python train.py --n_head=18 --n_kv_head=3 --norm_eps=1e-05 --attn_scale=0.177 --final_lr_fraction=0.05 --train_tokens=941900000
MLP neurons of a small language model. Each row is named by its layer, matrix (gate and up: input weights) and neuron, and shows model dimensions 112-367. Each number is 500 + 50 x the weight over its row's rms, rounded and kept within 0 to 999. Numbers have three digits each. A neuron's up and down rows have the sign that makes its largest values positive.
After each neuron's rows, "fires after" lists the tokens most often just before its 100 highest values on Wikipedia text that the model never trained on.

L4.gate531:578459466501528515545502415551455494455485488493522562567467400453573526570461517557513474476501454504476493450518424577466523482509458481531472420552493450485586559439526508576459534466493505465631539579450471529517580515490571444532491505513479495546574525479458498468448477504529552407603509429516564442574529606402572462514409514527473526484488450550454512356399513518384442577543524529461468472479494504512497594506421452509522516510525475512528516512559525509534432498574546517504345474508490473617514517515542509476565548501514501494519497633448507524507470552451490557590464483505437454500395537514517502510592483446506516417404456464412611550365399547562532578549512491537476548466507466455492531518562504456495516500590619611499601484460520399524538498556454
L4.up531:443573524568526433537429499503484456536508512471499557436557375499489588499590506427489517468570574482510537465489463454618439470496403462579522542586466548560496540550538536404533505552455540537513463535461494460493477375441528409457539646469540431460508517560522482527480588450484469474418482503487578510393429570494471424425491480483563431551407443499574542476516518487516471451556500398429474481514492499521497497496409544512615502552459407524507460545481477550509528468547593486516504548498458533550515528525472501486488538514586435472521524503540485485548447430529419582447579581530399506453521525495445521424385587406530459438483563561463562475550373495538437465490538420581535532526479533569373489446540528450519489462494521517424531586518520497537524571532549
fires after: "\n", " \"", " (", "-", "h", " "

L7.gate529:504509595485495500493471455402543473518459471501539472462497397493492546540455472509470546495543578426524498412479513517550464495541602584493574605553482549484571461526536452433461508476431570562510569429520453549464575448539566448565476421495567565569494505493534437461483450484558523535473530386440516500462553515554488478405544478489519520434549590414591470602485567507482381561470449542490516595538455576497445509478519465452461506563489528547553589441468515554538525498451484512472566509479485506501489506446465500424557494524496474527501502456540513512571496592497478475506486530478428534554492468500578573499552476537485465569476487426507479529479419587545506510546507455427518492505507581505493543454512534477532441569536513464435522498577515451535510535420486
L7.up529:525499430552490507400435422486485395453462457524491507397527524490609560490547543507585454557568479497500419470494472507438505573459478435579469543529455545533525560469480515451474547437523474538536417564390532504518583603424486534455464497455424581453591471523566580491584458552487563501416562531468529455474578513484466464535501525509535430476485567402495446561506537582516458550517498380518572533546531498429577468534464454481528499445457499469542512456414589490538464435540500539456591537521573496585537507547463586441584532504507524462537448463513469508443440536483469547494518495521503401513471593460492518509519400508451523484522504423583430529502385456437520563509503546446465426504517550508474457478517425461506485454543492475486490507598444509498485409507478
fires after: " United", " the", ".", ",", "S"

L9.gate819:515499426585467553544409505427608535472484544566531522525555496521491579456547486478595477516534476510486544431492533532523406433577467509523576551537521475530593516460499508451452506465538493468514405546458457544409498481523431467536455450466528565524458460540593529481532450557528495512466468517433498383533501522597417498391487510540441451440540460469422502569488578544532494503468431545553477520517530571454534495430528562427511548470467493568484482465531512498546556441458613542466495437433543522545512476502464464523441473443484479480505475477494520459581567481552427453489417476555394496501536426500619492540585456382394504414483500468502527567383531491524531571391558491485503599458514540516454401482467511524585583404508539434551486561626534559469547431483556
L9.up819:445509499518385504600473555484431513492477422456513526467502455528480562495447533475620405525557530501474463524546552449466332472475508450532486507602557445479581419557541622453493478533546443441458526467426453546501513547555448479543495481528594484480518444518461520536539454446562430540454542473452561504423493506431466447531575542531494571581538551452419461495500438487461438578449492489534545459537515624479451468375488476486519508381593511471538546490480540438527471457554565556430481451559464505363421509425452465480512495493551533600503590497454603571474472472481516546556413602562468528575513536524502549526545510598533533463489531460509435377498517536460563525475516461496532446463459564541554498406458438522534489480525522492528473640493598499376387465492498
fires after: "2", ",", " |", ":", " the"

L9.gate470:416402491514520559510471485444445449393461462474627428514444521611576527482475474475586531614478562442494517531442579595518504518475512586454460566602524566481522475473489586543508583559517485499445430473424472497459541601532442478476511501388508521605512496481522429524473488470403463477506501501447480464483514524532463544554419442509501480547472501443459487522460452422482502521461538575521451462494400595507525457487441504588489548570452453490461468545533564510352508516457430506527477536535606526555489436463458504550519495534560530472498434407504464532537548459497458527488488556522497502560480551507542506497515444486479631483530505547502530403572487469397388529503544432445560531435522523497542471508400486597563452547515449479524530499425470486520467509559459
L9.up470:432594503541494477406495505441525537463560506549468505484568581419437422491512481502378443477495450419604548542458499501573581547544444477516511589448457491456600478487560562487405562454496491554525471520492522515586592582443433494498486504464522472519430511511585388618516512446494593547444624465530563481545536441431509476491518468515519518492483564546475449492498524445500516547483601527519411441497503559582476493506442501567483456473544414375317466500452564603480493471500566482438516425485507521522535447500494633509507471450438609447514430505432501497550499450562518511490531495514495463543525494518426605428427526498439442502531406415422558539482539549496551446517524453555464560533568515512483509412533466482587495540459450545433498510458519503557489448517489
fires after: ",", "2", "6", "1", "4", "3"

L4.gate916:455448505531444565495455585485532558519530522555538476506540553595467508459508420485411520549501593502487440473508505478491442485428477564571497581584458572511555465549439514506523529445471510498578471587507529417421468514515454519483490528504441555573533519519528484498532504563471496484469522495503462390508434516485594507500550576404521453434537522450384416557577541572456424512460492353605476446531473614465430493418515423554504417434435575519464513464427470561437474540523452488557560444471490492413489586437570483590502476533379513614462541496593543438502382347450480532446474482469573547513456499527523530499490558537410482536512512529539544480403447583522496522578427471476487482447451447472469473538530524355477545460522571533506441521505534476505480492481570
L4.up916:361527458488548470509500511535469560561531465526520501504527534451410473389489550521485601524476439470551507482482504422460462567524562489448524477344633486463445514528546450426539509482569419482624512523470543568601537518535437513479445519505488494491475516442520510523528508466499605518499408517417583503525455534539543571482458458476485536525497538437430517479412450488427477473550586534500537418456510541530544442557521490519401424474496508530487424528494522455522546549380459603447551471424502481515440518531438351435455568464490596438446471472549521523583548534409414538454451510450520449570435448501513570501560433411573485513501402416434553429488491482359547469511520459468479490530467424501418470534545472521511533396493560410550470579480480551513532471522491
fires after: ".", "9", "8", " New", "4", "6"

L7.gate574:414486617488483401480509554454506580577549476515468464502552510493381493461498499658450524499434477458529568533495466458580528496437473558529483530505500484454408553548511427477554406513542447562547432468466573459410452517492451467568502475409546526478493614548538399522447525501605513530518467427405552476508436416486501490496566568517511557457500453553525464518581520510529509429513503374509537429543501513505517493441564497506491483568487423519579522468432501553442380475499533486587481435514430461518520505511451496480510465516518506535518465465504584568509434510590514466466531445512632415470356440535562559570535547452445513455530501499561471470544487435552375528498510496459592519435511428465578445593556495457513474514671565515520461608426496568529499460460553
L7.up574:557542466509432434519480532538387408454446517547543512524467461541480465594595455560571526486409524576545504522551630496509498471526492486475472545495419463437455449552465523472613538479588559502484461481530382543504556471420463562629464447586518520526437497445538537478461562523560384542483624529468505652530644549477450554451412550437630464478482445489523478479514530522496475480470525497397514475545613485400464522519448395497452470479506510474458437392464557509499590516518539430487477515509536474481473504577502511428516491504473548570551524537456489526526560500418433513653486473492459544545506545428532499403449507526549495451517476541507537509462546521530526477552593556470491473582477453443461548514432418519496546529447424527488568446478458493515486545478433
fires after: " |", " ", "1"

L7.gate287:459426545519460504439424461510491473476440503613503567523470548524503465478422503485492465503494443546424470484537530482601475531499539519501569428436519435547470484492493494544542543493504532565482496537483492545384475441543556384547511437538408508579476538512515420448503439511431561434548544469634630470480422568442518498454501476553522496476466494416459509429514575418489546535512591517530520390379399506493497571508516492462446420558528491477458538518537583504495435524577474595485434531491574455503417551389452419580453413534509504477518450488513500488479453484481462392468559530487494536557482549473503517425455503547541526357455529546486495487576543549541495501607344474448506477433546452511558516565544626491484570417466591469489525464442400524457629482473547
L7.up287:488427446536555528420489509366509504531500492505478471548468477483500458507399427509512539460558492535500594551468596561489483514535460506393499450553556547536433554442515518514554451553444514569427580524553525533451484487512471483610475496504539449504489485440518509544532560479518650458571486495473419446545497410568541574493467507481549627592543556560509580520444523532541499456522463513548533554496462449526514505440550524540530460485558445500523499516503454486546468502579466572484442407561526581569503568476421444507512443484425474542434448558481573511430470495325403436538572337450553473439611553542519544460518488520411467451506530607491438441545563517523459452498413495511435389528527510513488521469509495604485540552567498513496441439523504536476454516471528
fires after: " T", " t", "T", " K", "t"

L5.gate76:473494465569520536516504515551487479444518465502459469484481400499450503496498502554560453539477464499518470516446408457463541500520419521480539506469505548514444486469571477506486457449395518426475531547471440470397577558494365479463484533523482485521474456504675454523377631504472439456442579582500475471573432565545534576526512442495426585476511495490453539443479502504453460489520444630552561393471581453466514494475548508522416609467457506502529494465534508433469519482560504515518550528526445500509458465412439528577497473510502566601494483528407518504478577550512460456508490566453511526464573467486456389544533553511406573525513547472498526460505480436543494449436505527400448482521530481486496588477483428557487414520479460533562527475516607422451484541590542
L5.up76:446432462436549547422454491465443494517454492440475538419457434460510572597491547429507568504491559528521486538539506556537527490437494500496543573402568488563438535485557288447471452465495512468504613579571499500508518555471505457373444440543487520506541471466543536464494531458469396487517460601443515442529533388512591464561544469500434548582489502473492444512486532496472413477458498531503525540498481546513469530531570547555543526460524584513536532456541509536497441470518499609455500465479465460439376518466551570607421540531457517452505451471450568499534474447508524549454590465607514524512608464505470519497534496471535507450535477410492496500489561505513475486452569480534494496519383502509537497499561441605502428508487499514521502491537470555550541506547563
fires after: " ", "1", "0", "2", "4"

L7.gate191:488501545519536519524536399502481524516557610529504592539439562487463398463466526562467493448516506495530525498493398482553439496495522506488492474475419452374469452568509524561447535526514478494551474541475614530530511432489480468571554514482393577457551448525492604527496470510480481468562690539502534588460500515495522551545516437484497496515535538528564460456581488532525417517511491555546460442503536424527489440494509473510435516552486492550378473464424558549455490412559492510503380540587493499527526536472371456417458527451493521490527502554465449453513432534555441452529474370455566471543380520438445436529520529490517590369454370457450535511472562542476526613515562573617483564518486463494454488525477411594534410498489519546424492472443444576534493485547458
L7.up191:556532552547589582468484594494539483535630431604457476517418469490465559506523490516446510551501571650580501532447528586479512475571445515531507500479497437521464574556515585553521478591515501531518497464549476492551514435463492459463439519570537462437493430563494386517477469419492456571505453507549554557466629551617492501616561378408435483555564509486502443530562481678470527463409598491501486561515552580501532473432478532424560514438507506554560460550567562517442464525476493470525475526463502515445460478473487479555634490532484551530534495443505543577611525413507444530508496471518553469430446366593493506498508603484536540494577444498505510469416592449544512478483544470491479483548526488492506399489496442544536467464570458481535493459430497541556445474510518
fires after: " |", " ", "1", "2"

L4.gate313:458539405554480446547472462507365522559395429523548494512508484508509446452522523375517546490584454487450565555475517558532481400517499572556529512549477455464399566463448459491408494539508547479498543650520490480418586469505548501399477406500562469451507531473466499473515526442388533401486503508498499530528506490448449516508439457496563493480418513476526501574460525443424508630640579568464516409513542651461600606549449450511501507530506536528474563448500434457488536474463506478464529468462571458506537542530584456445460504528503510594479438463484514436533516470490460484570463467593454532561528519444567445463444484546551452459511546519480582459484545544481509507581535497516474533463466529454434468433532597513565465474473482444560480523459528514589544453552345
L4.up313:437480544510490447515595452559536498500494567391543476514399571441425488557501535508473503566483564518445555426544530464484528571503422503464427460496443465476575490456491394495414518603453510525567549514565429491478555457498446546469481521581542530498513547484519659454495606482571473428489440453513476440565553503409493574549436512449576522462551449539598574435549490401518522465503536573388571404387476531488499553486526558534449449516513465543451507425476544541533436539593501559493473492489540553508538531512509508382482483443480523494443580525494478482472550507545450459461515504571496477555502561440481472557514540545449530495521552477443527438441505528501469504545499531501509543503456504469486486464473469516514491556449507492608527559518498448546574509509492
fires after: "-", " (", " \"", ".", "s"

L5.gate275:462471556553423507426475518532457496518429535510558559492401440481466552440461587469421481573495457621554438456483596488409458479503545540514540600413437509547502535472438489523382485458526505508469519534531493413473545496498527466457492529549533474470469609399515475506543536454470419566522449524397454453513496494509569536522530504518458531492538461429447569472436538591421499534476389503475424436465497499437582545578530591445466450522400544478575575445412555557471411448494484450469541579486468530513550453449556475525582361542480559456452520491569492512541445450541481510503424551579528512457417411469483501592500505538530507457554515442604505472607468437495345507499471510444555484507535471502539527505396385558441515502492548434490490504471523454489483552550548
L5.up275:409444550513541503551594525525519428615492534554555525517428652533539529602541495394421470446527504640518522580506518481496470451488499548496526540389416505543564520454581472557506508588585460555467558465506440515506518457498499499508475558478491443505476445486534491440474480531531517487546547512502566519501555549501497545559524575516394459456373524320423459469553558502521499540487542427558539405460516507441496543509503509478497594537542525525453563527428564539593573490436567543453518492495488456496495450515482552526605510587475404455546524482547417586527495435527493540486548464542430396412447458577514540557526493478404534488566527541507498466533538463484396506427552532495497523549408499425510431552441446613461463493500557426425523502499376454507495491420540
fires after: " ", ")", "arl"

L4.gate340:539500473474502475486536443508519538397472465518413512596596442508442520508568461535538509495402486442386448445520528502533522410489494467475502549572524500488474451469509514487427553441431568578449562466400474500518426576458557534449434461561468456558520443509522435553485401510537476483500540465534515436541483543483546471416537636551481460456527657543399555540482502542501508529509509432503467492658491475516442509442505499391613485410499496388492461508426468494503483485419500495577489526646518492559505536464598442520524550526420413476502442471553434494558506478524619452468537499474496469558558526424489467468528499419508490541395487463494511403417408527543496547459540451529501483558455518470535509460456497498525461466409437408518481485440548516530531474471577
L4.up340:556528415544509558524523484511484626587474541518650369497557446548525463487467583541502406492504522397584513526582464397434460493523498526497462470516568433523535451465551439449541530493616606463551518474490536523531561537457496484394511485463471473551450514407559532501398575515506546497502485511550534546584484508507461530498528585515567462449628482441546452552455506480531536549510508521482467507484490507366506567515473512406484508553458462545505603510417501406495525488541481473443494550491473462470487508545528534546486524549514524471517392548515483465492486566447475530547505535491506441454501476482443519521472488433489528540495449469455589542567560530492474513533488593451395528499570426543592480587516494497580433422478414480402476508520557543550484496534568
fires after: "0", "8", "9", "2", "5", "7"

L6.gate1059:543511510473541496616482547526527434501525499600489661474492441407476508609540519617493489407374442450559374458458554444574547451568406397512525452442391493484487408517524489535472458511496506542562480501557494480444480503510466496484481487510596502536493638488430490426436417526499542491539467471578498401427503547448455578431475632454436449509503475478429439592444535436474552469458573470500538540490499519478544531481526394443547550484497377439416528485495475451517506459525535489518481443454535606495559606458479483554547498557394580528464547492493458536496538463460501543508564460480505598483410464458596574516477512505447490521508467559505470476502487507508483488508500430522521542528416475500409436445528528516456458539442495461497427473562527567446529511552582
L6.up1059:511506504511594574538458466468490506473464530545572519532456446503473487465503453522447490567431470540448461491407448458554577515486411465543518457548476541482548553452513535498480519528481449471525399516427571459544541399511490517475473533479533518545471500581431459443541516467520481483532450604574487496552519493510473519464495540440481462478441509488505547507524561441481607549481354515450476503452386589470472437392503491495459560465532514507483609568457454504383478474505407537548501437555518587502552503528533438497534498508484569529447458512491444513463502528514547542533558526470591529509468556545476471497575499461493515505557568459473517449476512472540571475493481446548554455576638505517454463539533492436494481565521485456523472496442509458406550564508552
fires after: "-", "s", " ", " and", "atter"

L6.gate680:471465526569495480554556484526525520406470505557478463620486569443531443480580518406512433619578555447441482512487458554554490534543574508490457571531516545527562524412514535521514484498548605497523502503544551515516486531498436524550511413525554484477524506540513396478580480477525508534576490428506510540512447529496534517470503517518552507483482522491511404536613398511527498567528472519481520509386545499566425465510639425521492497480472606444433585500540452464479620442511482578449527549441506548429506422529607551508583546545566446537532442426505435392419623539527498473464562603360433508531388560532479586513493512405528467576576523397508463583575450542408498550406533509548487443478527483541443466493478426566535487477478532543425499542542494441532641556561444
L6.up680:468486475616446532538426546436571570583514458552483560535469537493515542512428531539478483533458551490502494549461543448424489530498559528499505449599516505570482515557398522547455482406504453481569540499494552618514579485489534619469443452476456472498501561520527447450518546476476414464489529551417516567541543494527552519450419501518523577414457632496559491461521492510501608498567431537483499502428466450438479485524550489581393542481530462449560423545445511452507539524562505447473514487502465537562490495456530503537510521557489514505582453509510463565487441527501633416581417506487534529501466510474434528425411510463480563484516429553528467533444453498524566422492461541460557575502471497564480508455530464591457490500466547441485451518427511466504507548492566
fires after: "\n", " C", " al", "C"

L9.gate1101:494479395450493397481557477495505565414547431585516464463492541404547402506473570509501562603447496533495495572486435464476451468540515602486600469564436529452484565520393523516525623580462491525442450559503558435476491472515436453497502567486471484510529487567523501467447428536538510539515541505494441428486563505468463472620497548488522542515429527551473470516422567548494562514429456495437512499383532548458476531555508519482523536439501462474587494500563595462511514520553484463421493411468492435486497570477523489414602411417523589434496453434489425578473514448417479483584501552543508481476484497464424441520486433516570437537428429445426511485365515560562465526482529503521483607359569509478509491496452525481478440465426523546480518509500494499536465449509522
L9.up1101:467456477396527517553491555495490467473438515517456434368530519434387453496496507543490423573519366475537502430538511534543443463506489419467443460460495522516498508460503518518404501469411428499499478506430509415454532516554421521519511487479505521588536540518536488525369396478527559474468438543499531405415560504521507475622462421567512546491547548485431401415514463494531475472442565517504499489425596462455416540509537445420532541458568496440596527499553484475433521613476506439506378510480518487459509556478462462406525446496506486500485479521489532526619470485551501562549444499498556506492459483480563488531525485491564546535472494579449509430556550581470477544520474544550512489478441525476434518525506474482496385496553492492569489478537476411494496547512540
fires after: " |", ",", " \"", " most", " and"

L7.gate178:586472478509433536537475468478419468471547500479502448577556499449617451518493577420524527433447588520611550505469477476461518465557473509507485514509511572426478461449573514455475532586495475553527599460394495500593584443472535573468532493594378494475436510496455540570562483444494486433510487540501508540621548542547528525442490468480569590479494495516480511580454582580615530521472580438519516524505501532446461507546578496518557511507518440449465510577426543428504463538541439434525496418493460559449426476531482580415424565585555455465512480508551548620462501467487468534478438501514494506535608477479511483452490558439481446583421575476440544618474471488471603535506493474432578550475513433495406495582516433528531574386464531570516595439554498497479555465541464
L7.up178:568482590509507512475493503530349595393520491394558506549453470529556507420545561417541621470474468540539548443391471484500488469484481528534461483513494605536509517460535523451489427511501557535548524427488509513459494434477485651600512495519508436527503502539465491564477509457473471539528417527455452544518492462546429468497400492488585578493411503508459450498494529508494542519574391514505476538510473522514550514511562575530612488573404481456480470402495487528612437524494596490531586515478501428483459517517589573462621544539478381506505551542526417570493471492526525573505396457501469468510532498448509476528433585463488432578486484604505497469453497541447537530533530454507562539427428564515607472482556414508491469472527539468575560444491478527511524461544463
fires after: " ", " |"

L5.gate714:527560570583473488429538436411427480596459502434525594503545672458528586494448530485520498514468532502491583507489505536559512562447545489602478476554526543527652496519576541482537470478597447513506516543452474510523504454524538625534575555499487553493498431528463458544521376439558458515412517537438515476507531519457409559555571462466442520465448581505516537460540551489439422563482507496546466442537482507508546412454501454515495492383561455574479493587473421559498455503407471447458483569432546497570542505468552493574537493486413533516471595387470561559504566538444418535566540485450539478514520464515468480510463522541490576506534523513469476528472431499458516480511417348506369522480599468457431488434521566591557509558444512537480417524439497444442533510467483
L5.up714:489509527501581529503535554511431459396593457453510507538528570499544493461545584505517493552466475519418550548398521412503440488531404478515464542506503487524542495504505505441473440473583411543490541564468505617526439492429537544542507468453590561519586448491542526484452592485482543513581504516515538463549482567507594477448550471576496517552503554469490460549445521486411513409482474463517482540494491511451519531533502507501532530428586423439486403454492445508557535534465488523469537476414369431538392477569506522539503432465433545494402451558558531526496541447536499600486576486528511559424617522422486529553463476577500416454477475420477508573501505529535492456555450425524482492498597582557535519430449470552558496514511535544480440471558544509478548331501477
fires after: " ", "1", ".", "2", "8"

L4.gate932:452451507408520443475516564406509435455442635593448476528498475474485566464576443500515553521482526453566449485525571460502498461541495502453425480496428512488525551553562421459509496498642515590539571514449493480439548469447457597495446429513503521435571526431489577412428552482561512446457570500602465588393524485523570568474455507471428552460432572573598486510530527467463568535470546550444517564468439466496430457523489447509545450493425466564495480511512482571439489466550432498499447474532538550578422433419499491425535511483486557455562583524508466453477498500550484496447452576477516531510480441433511538564537435563439491524478509452464515464473478499485484420425488536505485520429597422491454529505479552443411617501536521502577441507446495517496561500555472
L4.up932:526470522410556491509498481582472485563537484497484517474464491574507505457479416512532511477556539491421509459506454575497554471488483447445546513547427458508475548526516535623487454501518502503532515527527536480519467489591515511481555512508513468501530423505402517495442476511505437515436452497456547517568579500543557432476461496528514509533494413469534555559496516558509533498546482504504507495616538473410434453539441621500529582493525541416591531396606570431480404565370476499522480444456561509579494564462519499422464593398418357436530450556473520515546554536458548587503485425540494551460429539454555512503616442484412455507505486547482491424529547490477532534497517467536489525539392515479525434509467468507481549540595483493450542564561512495555523500509534
fires after: "-", " (", "\n", "–", "L"

L7.gate148:530539477428471514563536445509545522583474476557512648438516458449420438477441566533506466481422534464437536495511428444484474497519579488510498573503458415550539425482504419541625551520477517547459467521444496447520486452565544534474574418499549421473434589495482490567489501544495482415463452518509476474538538523452548449531533573493499473616474543539497572483509487476499491633496462525554409529605519515510434471450507428565499416452554601513538460445459463472500419493510445471535529461575537552429390432489456448487511467518466595476513574486443465501433488585503444466496549520580569504484557548456485535473383534460529527416563443517539490518500554497544529450592589387583558593581563526505514417576498513576501414594435514402444522492534496477453503558470580
L7.up148:432538485584508533512562442491475441548509429513562499479507474477439538516493441504518510479487544593542502559462547457534503585498474422491549525518531549451443517478448523475458473514523504479566469570509480420568538464497522463538493572473467468536447416517472500456510480484488489467461583558511533468534410496585489554551539497436527487498510509433461507447575494527517545495576466569469454629515503457540556476474538475447510558588360542551392519514522412544479432497592558518481563500431477486440529582448464457585530557476514468513435532547373528466568528512491473427535487488556497545423460391520561456519567534568554522552565483549455515446584582502477495606464484456498466448471536496553387436526411534544432399573429572473486460511591490614419569453559469
fires after: ",", " ", " |"

L4.gate1130:517555467519498398522464426498573561488491494552556597605508500478533465485524495516530560551478423527545559562499571535512496538443488614457448494487401448419410498455620539512514573507508515456554476534513513544523474485413550479519562384512423443513574419437475469526524436435577452471513513475535479501485474574458412481499512549552435551475482586425499518423439448445505533509498515536537465519469502491469457481478457533495443482550527513485610497400579486394445476479493546461382440462522568559594482498536524603406393543543526489488580490502452519408521513478476496505536522473498397590480502481450470552534527395628495532485496381479500550471479480560561569589538483521595401508469489504510430368444472495435503501515522542528494494510461563498504594479529475
L4.up1130:479580338517552554525515409556486502455512492429462534454403523530424544485496490557566538538598545505471438480508439520565540464538528401443541528593386613563468472452518421496500447512479417587525498492546380417511442465508549431520545492533461418603490508466465496495484509543469492534487518515495509475511472480472534522587410560494491547494438522461580456486533418555546513466545587524453444558476470527470484523516449534508461515453614449487531461453534541544531498524527552500547410561452518613445540503459487478458462518448368419442496508527487566417499518445605565475483508586437508448527509493522543531436525411482473565439494530633390516521592518519516570534490447451506513553493399507451467494423407396458518522478609564531596563458514454462505506553442446
fires after: " (", " \"", "-", "==", ","

L4.gate339:524447496492497496593470490537483550537540518530551487450526388618389496418505577497557505457492502484545497460461476475488483452560439551474461451613586516524624527464534462451537429442424551438480571530531545596454486524449528446512572525590527497557417456558514578469399547484473465454519500361540565501591540495481544504506525516510530522509507576405524430499518516487514608580587485591555500495419479473508466510555528582470535484449552568540532546496524477545442519546504585495527457544511513557573479484483542480489495527485512492487455523508522512500497459536518599510472455533495504469511402468450550510580519446476413489560418477499642441442452453615464512451520578513518480501502477509546493476554537577474449544526469499465442499498438625417476585470557537
L4.up339:515415505472486537538470429468612544462437567602531485494446528588508527415540495509557522513445523415499461573504395448519587473547507559457530439507433532507477411509541538601570479548539592519421555553498468536430551568542491545472534483444562485511493482477525474520452507525473503556527418476534477558507541445545443562514553472519545435467588573520495467535550470490467520457487440627514575554457450567461500470421514598510476532560455541482529405419463413535497558539474568483562487566475545499528496508497526485484441528540508557442522463499533491524551552437536543439457470532492433575404492438429392495560598457481450546455471631520515498498536579552502515350528442518403474497544521421483435533452502456493607415510475508466465479409387448441471528522525435
fires after: "9", "0", "2", "8", "1", " P"

L5.gate18:541472478563490470572506482503442484551518468560408507485518589423485518519479485548590477453537501494464529484597468491487434487540493492496544546481446557548510510470584436473444444571464602539473526399528400476514531508514460597472542472573496450485405444666443476592509528448553492523536458380562550537536557518485502518493499502483553449539531517512438483629536601478495477461469434512524536555581574529462561441553542453478549463468466544476510519560451436453533379540586624421426533494551457550539545494453487492442472539509410572437555466561470364498445513569472381485415500441496522480511569560519524441488522498544418476465524446540514494472452568471439464550475500414523469521528526440509499511545433499454517525609472566460478550500463501465417533555531481
L5.up18:493509437529493545512472557525496479500406483468662555600526510506466476545411405579519495489476564524469404532571483450495422487533489514569429536519496483601454493518595500476541517446469542492459428488559479513543453479532522455511519466501404564511517368513520570511461585556544514491481558521456603499467526504480480579465432445517452561460522480463462476494471562589498454487576453495534470490502509431475504509448502530464460539440440526520441481544526542549494462414501423417487524453502449532448476416532514605627546497563419560574582518385492454482515592523556526406568499503433527554433535568449520503543590533609421463539545499553512560510529445651525468468431421536494513512548555497468503551497507550532450408503481529510481557572481473518571353458530514
fires after: " ", "2", "0", " AL"

L4.gate10:480301521501456405603509522472516482471561558507421453511455517453591529513510503463452542488544493549472558497580578549579519581541491529547562419495531493473461602504494517494434471393524553484564530464443515512513581531491482519606476514323443536450447509443591486432486544443464499481484500428498476576573511480456562467484498474530406517474573492529581566573555395480471598528474566468566401478526589372533433527517513565473499440503565450540496553447475519397358533483548468395569405466511483538564434446476547554435503515586557508386428564500488591525398510494489548518558543419527490491493457569503544538564423523493472485447473563507505466373588454500570525470458457495553528452518476522501514561526486487569475491466493478520487603491501532501488488601536559
L4.up10:532560517518496498565495468584426520521447492522509484529554461432519521479538453511584466387566446510484466580529455417403510575490541554506506509571527423547521584439515495424531527404583382435499499494502515524471445411462502517466548473517547478429411540459463474453558446523538400513407555456559457496474510498549519451514494473453401545483513482520543465497528470570432464534528411496494356447474446486425492427516544502583425456596469449450493489511486428479464523609490433440502444484446425458537524547491543547486467522578649567485414515632460497558589427546513534537564526382492515469496487470525444551523481436524507537504572423522407489606544388495426483550492472478412441545535511462488418480493536429520531504537609485479482492430594500485548598548537485
fires after: "0", ".", "C", ",", " C", "5"

L4.gate565:418482517484528489384491462481488540394596481498496561470531490436516366576543547528509452493522530428413422492509464534541515524478528450566476495566511481434545505489489564423426540525468517546515461471500469504531654442461536451356469456512463426475507490509434554391470521416459421404501477526610549484591498484417462540452456552498507571573543451429387478471455549471474478546419555469455517491445525437439537578473404518445617562474572447553501468513422524424458522411500516540571486559467478431446482501530368506468493524571531438497462515409453431568483490448512527586420488519508504568515492562523405486601471506511403506596524422470482603472556530494497534623483424533516555542509492477440525467509494541444544487448519519527487595597534448483486628508511494
L4.up565:558459462517546429483499444469521540548539466444593478443496497505520397459537501418467534422503466548490415558498498458467447467532480460487488509481430507523470476459479483523521462548582418502472541557496506519540543467508456523425576532580432507545591447582549592565438398484445521528541608484506461556554445586416469386469414500488532553470513560603519386562464489515443495515405458513549414540523530506487487528474582516597444517509515524625428468462418533506530542488465518388443394503490548496506468446531471490531611500482526485452494565534440505509435525538562472495469454546528438516563483568494423416488516520418518526508480443459458526518511568574488518543553480526507563573413459471420457458480388503502473566530363537492507555537469526487500512479544515
fires after: " (", "-", " \"", " ", "\n"

L5.gate552:512473526406494495521463449534568538479593482512464413495529537548535554410505524479551486497518424573488508467434446481488502516487446526491557517388526535465549504416494533517543552612551429593551546527507503555543518427501441522495589515543531521461466507498552476547506566457471560592507539550534604589518542539533429408557409484464448505515499420482546436458544483649558524533545387496430485550641464549488447608487564443571542411547513545516487487546506533510435421443503576480540420443487472551541500568494429387418556490514507463412504553504484466599563409561515411493488438537634597535535456549408459525531502507436566511408545534555581517459518494527497513481395487567561427530470457433438439477491557488387517576475481548483533543555517511445426507449462467
L5.up552:563406495483500530576599499545526471427483574571524486558482487527567527479468571586528538419474548483514547425477439540482507486514484475557488570516454388448474610417544533406505503512617401622527496503576460565483555484484556561440489433510509463452529500475485460499499482494453465522507540535463547554502588519466493455545502550448526558502489454445485384533484508567526552495503509578446481469546525500434407624441454447516459517424530518604505476569488499455489434509497602447521471466416535539496492544472463480423577486513431475397509503449413452574477464393482546552480520462490449467539476495472487464455440582448471526465384527537553516519476432447480465437399539550540522499394524433409447533514561525512591530560521498491496509510535518546447500467553428
fires after: " |", "1", " ", "0"